config = dict(
    norm_place='peri',
    positions='rope',
    rope_base=10000.0,
    qk_norm=False,
    parallel_block=False,
    init_std_qkv=0.0256,
    init_std_o=0.00546,
    init_std_down=0.00546,
    lr=0.000996,
    lr_head=0.0163,
    batch_tokens=262144,
    train_tokens=1047000000,
    steps=3994,
)
MLP neurons of a small language model. Each row is named by its layer, matrix (gate and up: input weights) and neuron, and shows model dimensions 341-511. Each number is 500 + 50 x the weight over its row's rms, rounded and kept within 0 to 999. Numbers have three digits each. A neuron's up and down rows have the sign that makes its largest values positive.
A block is one neuron, or neurons of one layer that tend to fire together. Before each block is what it responds to, as a language model described it from the Wikipedia text at the highest values.

Description: Empty table cells. Blank space tokens after a pipe in wiki tables, mostly empty trailing cells of election rows like Democratic hold or BNP gain.
L4.gate970:574554424434565473420520524525508511460475560436446542556571534575604431454564465519539451558464451523471503452516515532528496530522586582535463510527477475465457471415509472429455521501497517486523545621540418555415408554526508544484443541583513499469586461529421433426573525555432482449510493443519449503543557490477509556434554495520475568510468515511451505440497511490659492480370435647542362480530493479513398542572394503473512480421339452490509474409492553448523478550484495487493537458485468508498512405580
L4.up970:480587427550479485472487411550506521511493531563488500508499550552397500483429535427432565518424439517495498549524431508474452484406402517483502472513457547515546464589470508549509550475608461513518470472470444462491498544446499501390449556375508556439540543473548593494507515476555534472528506481513465555607488550496568534477488479524483536362476461467588549585531483459543576507506604412595451543554485538510515434493625496433534517544537503522530584434524431582579538535486462568467381423581500559422552471491
L4.gate1097:578542428468484480533492512440498410587447498528464497526457526542454467451592539525471501510474540496482425473542527476495443614482460522537583407481506509565523532520412440526498514582502510550432444548502417497441459621434520494436472499443514495440525543474561532520635518429450536533587463417494497520598551572398392506474454498489468466459530507518425632539537570451467441552452486576516372605497514481588470539518477471477532557462428513540482544391484460508504465497449390530434465519517476482445549458480
L4.up1097:446546423538563418460598465542548557459487544406412574517593493568468455571410455541524511543499473514570558478516465489454599489471513572479485527445520577520465504490527499419478546465655540463557560497521510568427439446448503539478432484587599443463500528533495423523506452543467429467434519459501464582464476383382513542448559530453547529468519473499500440504413508476548474440510493532547496509486506567508448544492453471478554461544485514521491528539479521473510520425495600606466556588519470430444404494537
L4.gate1747:557592443479480510456532492474459409514439506514420590614502546627481511457452495496580569498427474536509490487528475438471490499455444475433503545449498505440594445421450579536561433499429497488419560566549478453420538579447486535517441536536528524469573573477494501410535553459508380457537457467599490538415567433511419504432566450468543518541456504509451557513521538326629499470531502487545469430550469503587473470502450521441495489460418536570537438482507392469477531444502474539494457504471513397494519414614
L4.up1747:518505530556464612528417475470514394483497553538503395504557427528523451463521574532435484438405608487534525513506563519496499511499532508540531474593516526418553488533558392481492621541558512477571383517571484530553457454472452489453471477505456525404574469464485500475492587563517469509504525555449468482568428453389416512604509436539553505540511524510473548543455470515475509421492488536530476603508487476582537517457519422454494564434512466504454529535488441525552472490463453552393527601564441519489606573432
L4.gate1996:481601568509509544556533562421571424459584485464532500473525389498533487440414499553485584470470496536551522509550466563388490509485415535590413574490515562479585516448457467378458491500486504566483507574532457483466552525486520491438478518494527640449468459488437571451561464439604487486594497421616498508552430436498427568628517549502496504502501560485493528477580517418486512470556518543488559417485484483585412392501525488565488532495437512536437566591464472504460462501510472467362578515514457547444540560559
L4.up1996:457573406485443494421493489498554475501430475553464481572577651552436578468600476459530434538474455425480525410495470456507462498441610450519546390462509485496525495416485463482515506597516506396484458502477465560581426472436474590446427434479545466505515535462474514585475539577464521374467512439578494510540630435479474524400526458434530572420502534566492530503549485480542464506437510436556387559473542549501448482523540457459521496535451473473470481370521475521461554465532447466527423473473502506490503426471

Description: Empty table cells. Blank or first cell tokens just after a pipe in wiki tables, especially election results rows like "| | Republican hold" and stat headers.
L3.gate1251:560497456461509439483542367452451522500500447457461492509527544524470473606480443496492581441553604531502446415436433458514515540558521592604480424504626437620546488505463494465514516425544501398448467509618449560526539528533373482293525563482525471525473566539503440477444483508522474488521482461539562527534638430518457478526586528481513437439526524432475533568564453505550535556415451535454509447428553543531514498510557518460481508416392496472515486479482464551566524412458539594474479516491465458473593508524
L3.up1251:468499538483456503450497495522529371501503506463453547417489583603521513511469530450510499510598466501582457461460421469511491492480454542509536546426486544505440519488539436428520493490483506522611520482498509555500420465538471486471509556536542474476539435498458512513477511471540443507421530527552397608446535587469578474527548488517475491597573648431488461519453540569557467489412507476578435410456465563538521427455495510504451570499498492493465527532441617538543543593467498500493471506500586404512432465556
L3.gate1672:431528487478460500517467494442438543504519473469467502524526389588503438540545471462601593526480534568505510499526406459461502477475514535444496495404588487576561497565527524528524527556455536460355529590450516520531530516426447530514373483417522441462389551545405501459423435444598480453485470467498562388466501553478481476456473536477447512556449446518613491495482502495536451513549491484550426565470451522512535474488515460443489472498519567440539558545502437528585456442491577462563461557476505497506448502475
L3.up1672:560444477555552447500504359461483573483447485556503477539488517468489435515482461553434513526497420458445471455469548553468610475552517534568450456504476460568486539536409497415488488577422520504442437404469493438543500501548425438402530517502532399377495522483486439482466576477527473543560452443532484589539498414568467475449502564552523462507475457412521467532503497524604572449490532491519599471515468582451540420398497433469489448486492496457465558591462531530517473445555509510429448498497531537469530440511

Description: Quantifier all, empty cells. Mainly the word all/All as a quantifier or phrase start (all three, All novels, in all likelihood); also blank Markdown table cells and the period in No. headers.
L5.gate144:458455518500418419471498596609513433569455465600461554554539432492516450517505476585543511597527497513525587481512510466484493471475580512489493427527603549412499494491503489486529414576491511445397494488488492477478453469450447456561448566465499559453514575464537493530422524551535447545442483551471440556496547342477452487537436510493528507518441520370508513523548549449493565543566472497598485493465453485567472509491570528451501598469545545568474544443540448557447465510514380523479429481484477479464488443506
L5.up144:456525498535483587518453493507493510530608494525457487425469424501426488473538425590558391490430536545534516495500487466472501471575485474486548518467470532539470536513501521411420558522514498507508497490415471536504485521487518492619445520423492513411489578512591562505492519560587470402469450663507434429520478403505456407535450503537423530547503440490593498507422448481473486437470534622482425596534530484475616478455500472426504553387559576369549516504532447569536471459484496585529523478534545460530454427501
L5.gate496:497360424495497488458477457504523520439452451536415496413485527564590539482514390523584504477498525442463472446404439500431527485503487573561401471540524452472415531431484513508504575483468415537544564404556442522527446487597473496497437514469467516489589522417496519506498572530570431472517536421546512456436477554434402585576507440415505571473518454502459610535419536484423518499504506583499475465609508487485551479463400460482469522466501491494518467501444441562455576507504473536452546516487486619478526506463
L5.up496:400431454489510430389499501440528565474504455513502485409520461574478466541556482553428627541499539472505445447558412507565554499536399417553505491548489502498388440490522531467393474456496526539568569538476465542516557561562452572605495601470486483527484524536432424504555413543447503492472537518482383477406480483454467488470488414525455457432468579475536389551567459506507419460494519435520475538480439496595447553465341511473496517442524522554385482595528455495500467500497469615435522473432515501480515414487
L5.gate524:542492579432483524575471457560457479378480494462472562412412498416533503506481594479515489519455472437578441585470475460460487583625423403521463419477486553462510555558582570475472424520514489443620534514483468544452538445560545541517368527529480441492512497532467524491511509523542442465502583458491523531532457409483517481486472508550516529356505417537500512442477449525475450562476523417414487461574500505445438506408525441425544578573455473512480516522521541438486534537464552508463514548467511464546550578580
L5.up524:415542509495450439464560567443505477474606434517446516575465473397510498525458398522549455487524546566570420466520481403441507491464550512430497565423412561495536537576530463490481480482509449455504542473516569506570518513573547465501520507612528466480597545545498539539394543478474559404411487425443509462440455582499509453518488517540409391560611474459522428525456564429540447582500517544493504484406437511514524493470508473522508516519482548504451432507486490492497458507420611527402453568417435438548377485485
L5.gate571:575513517477552499491463492537565442510542524532409471481540464501472549473470567511499566538578585452488470525516485519491482550495581439531464365506420568572478454528523476558466492452604454571453530505483545494476531515544463443363479521539526493490521431510536552465506493444576439491449398456543499535424547478460503621511503435498470506532552527499497456465409543496421545459495509566469526497586477458542525485580548528451482470461493472438441571461592466455513513517456457456437460471493533472461479526516
L5.up571:454461464526532505480402540541455463498475579476551529508567518494506552525474475540555525469479519440584553496506479380497602501519548515513435491444511427474556505474553401442380528514502486433516406506657563436605484512506423463558541531467485414480573534555555548527491499520499527495450550495467540546427525467571537451555490536632446546500484494566465527539490604395430496525504496584451451471471480465494508537507577466458536587448465418486458497578450542472489473439441481616493570504444531477430548450506
L5.gate1381:470509501556484521575463534400422466464350523515497473493512474546457477438612578472453455512438572567488594443473457511550420509577503515567519455562520438449547513506444475547377508495527433521480491478479457425445484564529480482474428520482492498422523506451488402532545511474480514411577435562535473578433463556549425485460440465463477436409467462466431528464525527452567506511416521472531422576497481473507435477550457457446548522498461419491464472437495408473430533524522378552518465541607467445439565376517
L5.up1381:514613414564606532489533489478506491500475345491530429542492480462398386410445513506434535457506589507432465497616509512540649545512538443511454527458490551485545563571435453439590513515464573514447458539492508525453525515522469516514489532525580580459516459409476470488485539488555475553432527445540487467493443444450572477488435479512487537569511524472562446440526545436488591478535462536524449559493448553476552565538495549527455461611484583519528561447526478451417564466510543535460494533393546579385586392521
L5.gate1925:473507509597542505534475526466574535515511438466437502543497509520453487482503528589521499460471532558597493448543450552482529485497524508524402581538469509487554485464516538493432439567492536519482394516487515521451513503516587435578545498609556472575504443553456511554485569534542521486461499509462522538497547474465490450526545489521518546502488552519549428542497524475482354456446503489530467513474475427537531484569508499486445470475484537493426506516478441547512395527493565483504544507486601574508483464605
L5.up1925:459546510508507556569523447468524455437510506485528449424453424502457487515483521486511492545435453524508560461519533469522551504473466560422536455466495510550558485483510502441555424442489472523517470443495557513566474500593439475507486495485441562500472531455552548486513538476430629486457418497567578563547574401379511517527451474527527459557491613469410586573486503509406607424617439570476583487441542453384494514527470525458493595503552497413477535504492484569404530476545485513581515476495520483603513451481
L5.gate1934:509499510487498539472397496495588466469554549539638484484511424571469498561500497479560554493591567506503467564541459447524424537467510605416453526529570416478550536497479485476379513534522482520481564490490461490568608485557509530498476407571466540487543493512506444411424562467453561512491508518455486525381450471498418529455463543468480435484520446452451497569518475526407482574508536510522390487532465495454552439510433395485528533525475512552555560463596481520500443496570538547425572512498549495499547511516
L5.up1934:488454518566519413575534486421548440554540474579544514527564476479457584495471492496518509470511517502527585488496571501450480501431515567438526474608477483462509521553455475460506370492580455486491532499480482502513436481559442467590422551399419429579552551516455579578452569542451488378414395553454495385470387424513491497523422475451484580448503519500408543482520585422471545517431506493555541540517507529542478427519481537441433532450415537371474457492479399461490549539522530522451535498452480475463517449509
L5.gate2039:484548488532468519605536424552551428585493481545388539554402505482598506416611533480568513450474552491516498496479527503437460513484500563478515530435483482463547436516477497517424522566519433428559532630433504494474460536495529521504466524529550478427563507434434430521522593463550569456518541431517516535551424505515553488454536455411513488428421619475435556491454544450383459580394518607579398503557421456464493485487456540411432481516439525457483455551470467451507524459471445502473555508408586461446517410510
L5.up2039:490548558541533483458497481427505568407515493474511498490526458533457523523543587517505484487430467510424447451532489507556536506487508525459519538508554480539575524526527427492475421547494521522510530472578468509496591501579440494495494468590382561468618510503451409505417522545445489472463451581486494535449516410449444540537411503544482505416550531464563417519487425450541442446484563445507555541439466477513422509508534394520516439463407514459533545478618429477574541459453416550474442535521535539484614532602

Description: Name-ending subword pieces. Last word-piece that completes a multi-token proper name, often South Asian or other non-English, in tables, cast lists and bios, e.g., Varan-asi, Maru-ti, Hinoj-osa.
L5.gate304:503536531560519475477471518433365540418537458527481500527478509549485508414521492522526569495460523605562517567495574448614467461455348562527468589535490476465474486483458485477452507548448409448450502495504539461479590449455434540512495484499580498495526517421493468473414603507490557423459463460492484441552471511539539519464481549602555562486485472488460487455546476544411466481516461564497512481451484548452512591429460513481541473506477511528522571543417446499554549548481537479488531528473517530466523538538
L5.up304:533598512490544585447461485515542441509560499381584506533535524515430474582507500552509422434582465497440550511491530570510502592577507512533534356436467534456496557506483484473391498478386478477436510448536528538539499537491525412486413428450507544432554538570503586528640423462389539429508481418535540455575537454463520526445499480460531403474439495564482473516619519409494541517456488447542624492502555506407578553537490496385532398538504492518517480467473491481558567464609540536453528478441425468482480507625
L5.gate337:631483449485528496548579593492491457493439453483463532483415463555525533493529557442485452466511600532437490563523502427535509467569489510576481534580533378618434567485424481524543480561435507542551457607479539523506558486505450427437524501444533395530454530579457519589497486568546535528452553433529581554551625486469569535493609536529527494502488508449504481427451468524582535498535474576465487508447473484543450496451503543487476491558513461461496465531484459470602451539468438492569462392488436516418516613672
L5.up337:560565416529442498450534488507537543430537485498437503391489560423528452513475514536492504568499485425517420523471479573488519463503534437554518484562449586503502452521418525515465453543403552540470465452451455492438456598614557505626508535534522493436509488487435503456543497531469548525520547510440476442531531503538472454560513565524553442411551392523609632561479518636555487499399461523545486544490410500492454472509457442527587499427437597622459570545570574526566511390519469439499481441484546544451445531509
L5.gate594:433473485521545486502491463496487473452505584580475514482557498506519532464493512456412515400484487505565587433546471523577470579557482462549439422571461483558473413461561462555499440448466527502497548528575509561461518468527492566468556590485473427461468436458560533476458437496488507562538574481409462536573565501489545491499501477448444441489528476497411514469533556493551510484490495624550457510499510531572574535547525495451491420510531597562419547463518610530525499386512363443492513445556472437475444490562
L5.up594:536478544578503509533593510506416461502501606518569604482536505604475543446483552601454545480501558555571568614510540478607524501493411582492442463490504557585486456533487503487414605570484458526441479508480556461564568518381512498571531542556449491474497453503487572657422433469549562539484553551515528539471583494524426492506431455502486413480459605492493492588506386549396570414597602554521445523437579507458586548477542478479492390468514463525534477551503462509470484359477449496526496546551426464490507534477
L5.gate614:503508448514446489401442516486480514398511561515540538408521432515492512457546414442504475492534481426485541536518567472521510570464474469558460523499562458457453429380389520528426533496508410496477507492581453396528548552530368556532471497546446427521470508452441532522437489532507609473486482541510546426401507456511474553533484563446535478500525494473462495495588597501481496457574492513524558532540498475644548494516532532530550503489504541555488577429441595459546501393512421550464528514583477445476497527515
L5.up614:552515459460526523452550476518500548440518416580532509493387514492517520450464511555504490584505463522529547502500400521511484603545521457509548575457464447589585520497523556450442494534495463475452487442535505545506492558585504549567516421477401410521501564594477505431398532441598521515549612490399467528532587438570465462497492525484517480486498519617552532548462492563517479388550458534426548476426487472482457577452590468595544504572491486447439396504514610541458452489421566415546498526493492574537495502471
L5.gate728:421549437518450598410457538531489488471557534478496524523426506503509391429486409421577495420557464523463497444566514425477495526519451482522485336466482418549441472411447503559581375421524542478421487540454453552483565511547475490483534502479584455542469509560582575543498474436533522494485536458436519456533576553481449491451467484544402471528520455517447523503397525426593460529416486562495453551443496419495484563567516584522625474600535607458509468462506558464502513547472373533498486486458517544414564522475
L5.up728:573522503625611473462545506631563496524453456551467531502609527637415576430550489526474492500522466489511475427566447467584597551517543559489450544583557496506464500644523404470475547519429574521514477553559467486492494478555424410520437571503519566528582596547536477517447533536402452567494547513503482498501445395494466404542444563534457474557580494457492533546433444548486510425538481495518557509461447562555544424522471445516420532444472462484495428452513510542570531289624512582492551502548519503430532499501
L5.gate1055:511524567519489567434468501456501438569488581511483516472552565519391577543573534438555426522505541495539524384513522531563488559491541494525428473542473604523451442429482537560458426418541532478428468458599439459560428535478540572545596516540467478553448488564532423444454471469459392493499507473505546421487508492515467526418471464460487487544503437442494519436576401419563578401490423479536484436413495497465417485537388472441564486480458503554487615540428508549454562452501492457522545443475492558556561433542
L5.up1055:440517487530477550530495441562516478476468508506507520506459562373541522453423502500507545447474475479503472607556427443589516455526508435457431465527471402458572505561550443589619486490457487493492517496544582587475471547498543451467504483460558570462501563541448575495482472438505509585559456552486552413530578483475554447464519489527467502479404579506472511431484428555459565449445471528525441530497485558590493435477445500548549491398510447486522404606479578474395501556591435453450598553444439568569489485472
L5.gate1451:572513551546486489479529517522512517470426491502453522492540543587484465444470480441469548413522438496519550559549528604522616502525562444549462567589488393455465485523608433441517490571461523544409512484566426378481489520466570513578462493481523537526545506533476483516454514421473442490478456466565504549448494445458443528537537473524452477536493554565564526483464554473585430519597489484543496473557485510512499446443494501564467398511497571548561558495532470523589467464470530494543551531465498513519524532565
L5.up1451:533437524372535473543459617510489569451474560472486502522478500431575530594522571482485457507453490519535509510583472523515515542570433483550618482588504516553548448565487462485429480391527435477475560542546440458530527488560533493482507587456461489544513540555458474575481558452480565519530494570573557465401508434476466576426582469531538474535544483511454397517528424540508534579434391521435535367588553507499444542489553552436488545457546514531520439509529420505513452628590479512454531470528464418592537484501
L5.gate1745:481562497441544538532542583502444461495435418501516399484519531475513403450511448399536435583482493441548458547569495540480478448511488447523505497494433542478425504504462611510420485519566497558548535489579475494498489493571494582444480536376426547530525410481459509419533507418535472500528434472408552551384525446521546464489467436569528460537509519578543466457477583408435541486516497518446471531587506523488551508547529487509513485595513510585556498473483407372493475464496429479549558570498408529531479472510
L5.up1745:494538494475524458521469502431474476476496574526471604482376465458478519478483486588469520449515479511535472538471617415531478514556457450420427482577534497476435485477472475549501460513484483489502538571483468516406519458436558568624473508470630471486484556592533446542429426526536512479598479536498499491469386511600468441505490511578448539457407406522493544430489599507512506526488542514548432489528551486523460496506534520471432639518581554465458569396483510433491411417515539459453546387555503510563516555507

Description: Final piece of names. Last or middle word-piece of proper names, mostly people and places in tables and lists, such as Helsing-borg-s, Guastavi-no, Archer-field, plus CJK characters.
L3.gate947:473467443453516492508475414513485423493506483504514516523573509604536551461480560419513544494529539539525496507507542556480480514656484382578492520536472386485546491561488487477593514466414485511530487574478532520520498598504525510493505530437583491406491453548400439451411592553517523526509484470524511548461502545430531548418457503479440456503425606472548522543564454488491409468527457502475480552557549531464481578561636456564507461542493437469471510507497527565599520479605459431521574371535587446499558438529
L3.up947:530596506556451439434491550539496476556460452578392394393590531457453511525423626473491459494580492529544493442473401520521503503499474426511626569528488502538513468527517563555468494493430535507500523463443463405500486483491545473540478548570457656528471525450406535617463546535511552585566543496513543521468498545537524490441523476568518499536523470507531511546540491513525470505565480445596536441484644582514507470487549418508412597561540430572548535523533531479497493504418489526574542496513505543503491479531
L3.gate1468:507477410571486525528479535421516538453505511453508506438511550520558459560482517503523495528521509539503536474518397533502569547528459430574434495532472537538343426549508496514494485489452566460414446609587453494560487612442504510531510503516480497556426460503416478477527531483492525548384510485480480569497542529413464546505561510456562502500479427464569555562500442477552451441422425534566456496553512528459462494484550433530531490484483448550519479502506494515567517513442468504491490487484510602426566478524
L3.up1468:455451498479478494498555525503454351491496479437573519521471546532494592413532595491534427453633558503587575532488474379528464466529501474489672464460498465490503620571455476477527430455565512586400591458528471497542486509500451481491531493574599544523431467487418485497532550466543486458462508562560500574513572516509489529475466513394546426515566476505414515565494459492547487485467549488543510596495524513415458590514446548504559576579485508426458487508478446443548447454436472513545529309443455523406460528536

Description: Foreign name-final syllables. Final word pieces of non-English names and places, such as Kubin-yi, Guang-yi, Străș-eni and Saraswa-ti, plus scattered table cells and ordinary words.
L4.gate505:578546515534506531593529407487529482489534564502410534473522523490576503527462478447437448412428532455543472437473616559450477554473441540455503669489459474404518459449446478440471592529582446513398490591559501515442474458506456463494507539462424513464559505500450617445435511474511490404520459483498610451497564493466540537419543454465571455509499535538547438485450582462475414431490544578575532487502564532467408451512516522518492588528452541518441477539444482590484559526499450467511443441449494494548479565524
L4.up505:446517555524443450465552536491491436487534564533521507590472551488482474520433564551508480421439530513608464495550543497549514549499561483508550465442460583466527598502508476494455435539487492420350518468410527559494554412486393446612469459549527443432503461406446542461548401514496515485506678499429444604549562574433436577372515478533486439543437405515453527581518471488520495506520544542433476571498474473566379586503489537454552512558540524506534478507508459437450493499524490440406567522504464522518459536530
L4.gate1110:545450492601482468584466549546511517397433495431413573483450490472441467428503466414432521441520496486517494584568435480486541527470506402554471456503579506575502503567439464481465427526537502523357572469510490564460444560530488492503402529561470435516522483593537530419388543429598526552522545496509467504506485449559478639408442550411463575446545479567516511519477493478539473401519452532588463567426472616533530491543466452442565527485454430443498526525499399519531459403513574538471536476445464539503530454565
L4.up1110:535562568543448643589519597542488474529427434456480473546573568545411472446459499486534458476511463449475546519502472459588519501483513544532492542549519398585517531465497586462518422449503591608524487434521472538525499579613532475513510470540513403538545464497491444518405480493481561555500489460618488504507538539504425464487509450508511543470490497530481405498548527462540469620533547415566532562498451547492490412512419502495505514437488528482534446497475450515531548575493632439635378450512524520446508508457
L4.gate1416:484592432514494525528445524498515506562517516474439434511485461532497480561384459440569402497452480382599522558468445473508472540481535483473509498504406486484493490542490600436531489464416481511439490456587425522506425429485580421560457423463572462511469506390552556521495535460512502492440527448564448427501540420463466399453572398497595400539461379531574393440524595530494539449561507535530474545513469591429472550418475428431458543548541481457531433490472424544526495604456426530446457471442475534436574511511
L4.up1416:426598539515579552468472497522581441554452501530526528508495538516464412517561521424489567467535471458457492450530476542559531528512523449515459538560434535466468531478555456476476556513521459438479521552452448481564475499492486488624570431518545495445514490468499455490457509447489457583511519517444401404546522499525448446396426565479523460609549506505528521541423534505491504619448489616611510428439550504526485477520564490569487522514480512474520477492437578434401482556465425479569541468548558432451527489554
L4.gate1894:449506503536494431491533432389575453443552539576493584507487495500455457504433503471507562499460515465592595505535572386410498547481472490506476446544489475492582529437402515519479495469584482394434392483448478578449485533533644465497491595486570470432570465523561524500475518588526518513498439467584461431479505596405460544520490515480518556498466449478493425462521539423513678502570450539573444518444491532492640535502408481575427536604498490440457493540466452469553371478568532464600434472417407520509460539506
L4.up1894:486460570508568444500447526527535439531496529520551570549575549541499506558442552547472645573535451447559536541515534554579451496492471535500569443443550522447505589465496559468484574426519453502454463539574525456465488446460537391454556484525491538612481490481562459442388501445546456467480480554539470504512521626520584556538476428452438476525459434464418428494535484515467493465548528566504442517503530594398541598490497479574531590474488422433477439520493505441560484507481594496523476456439565518480497533473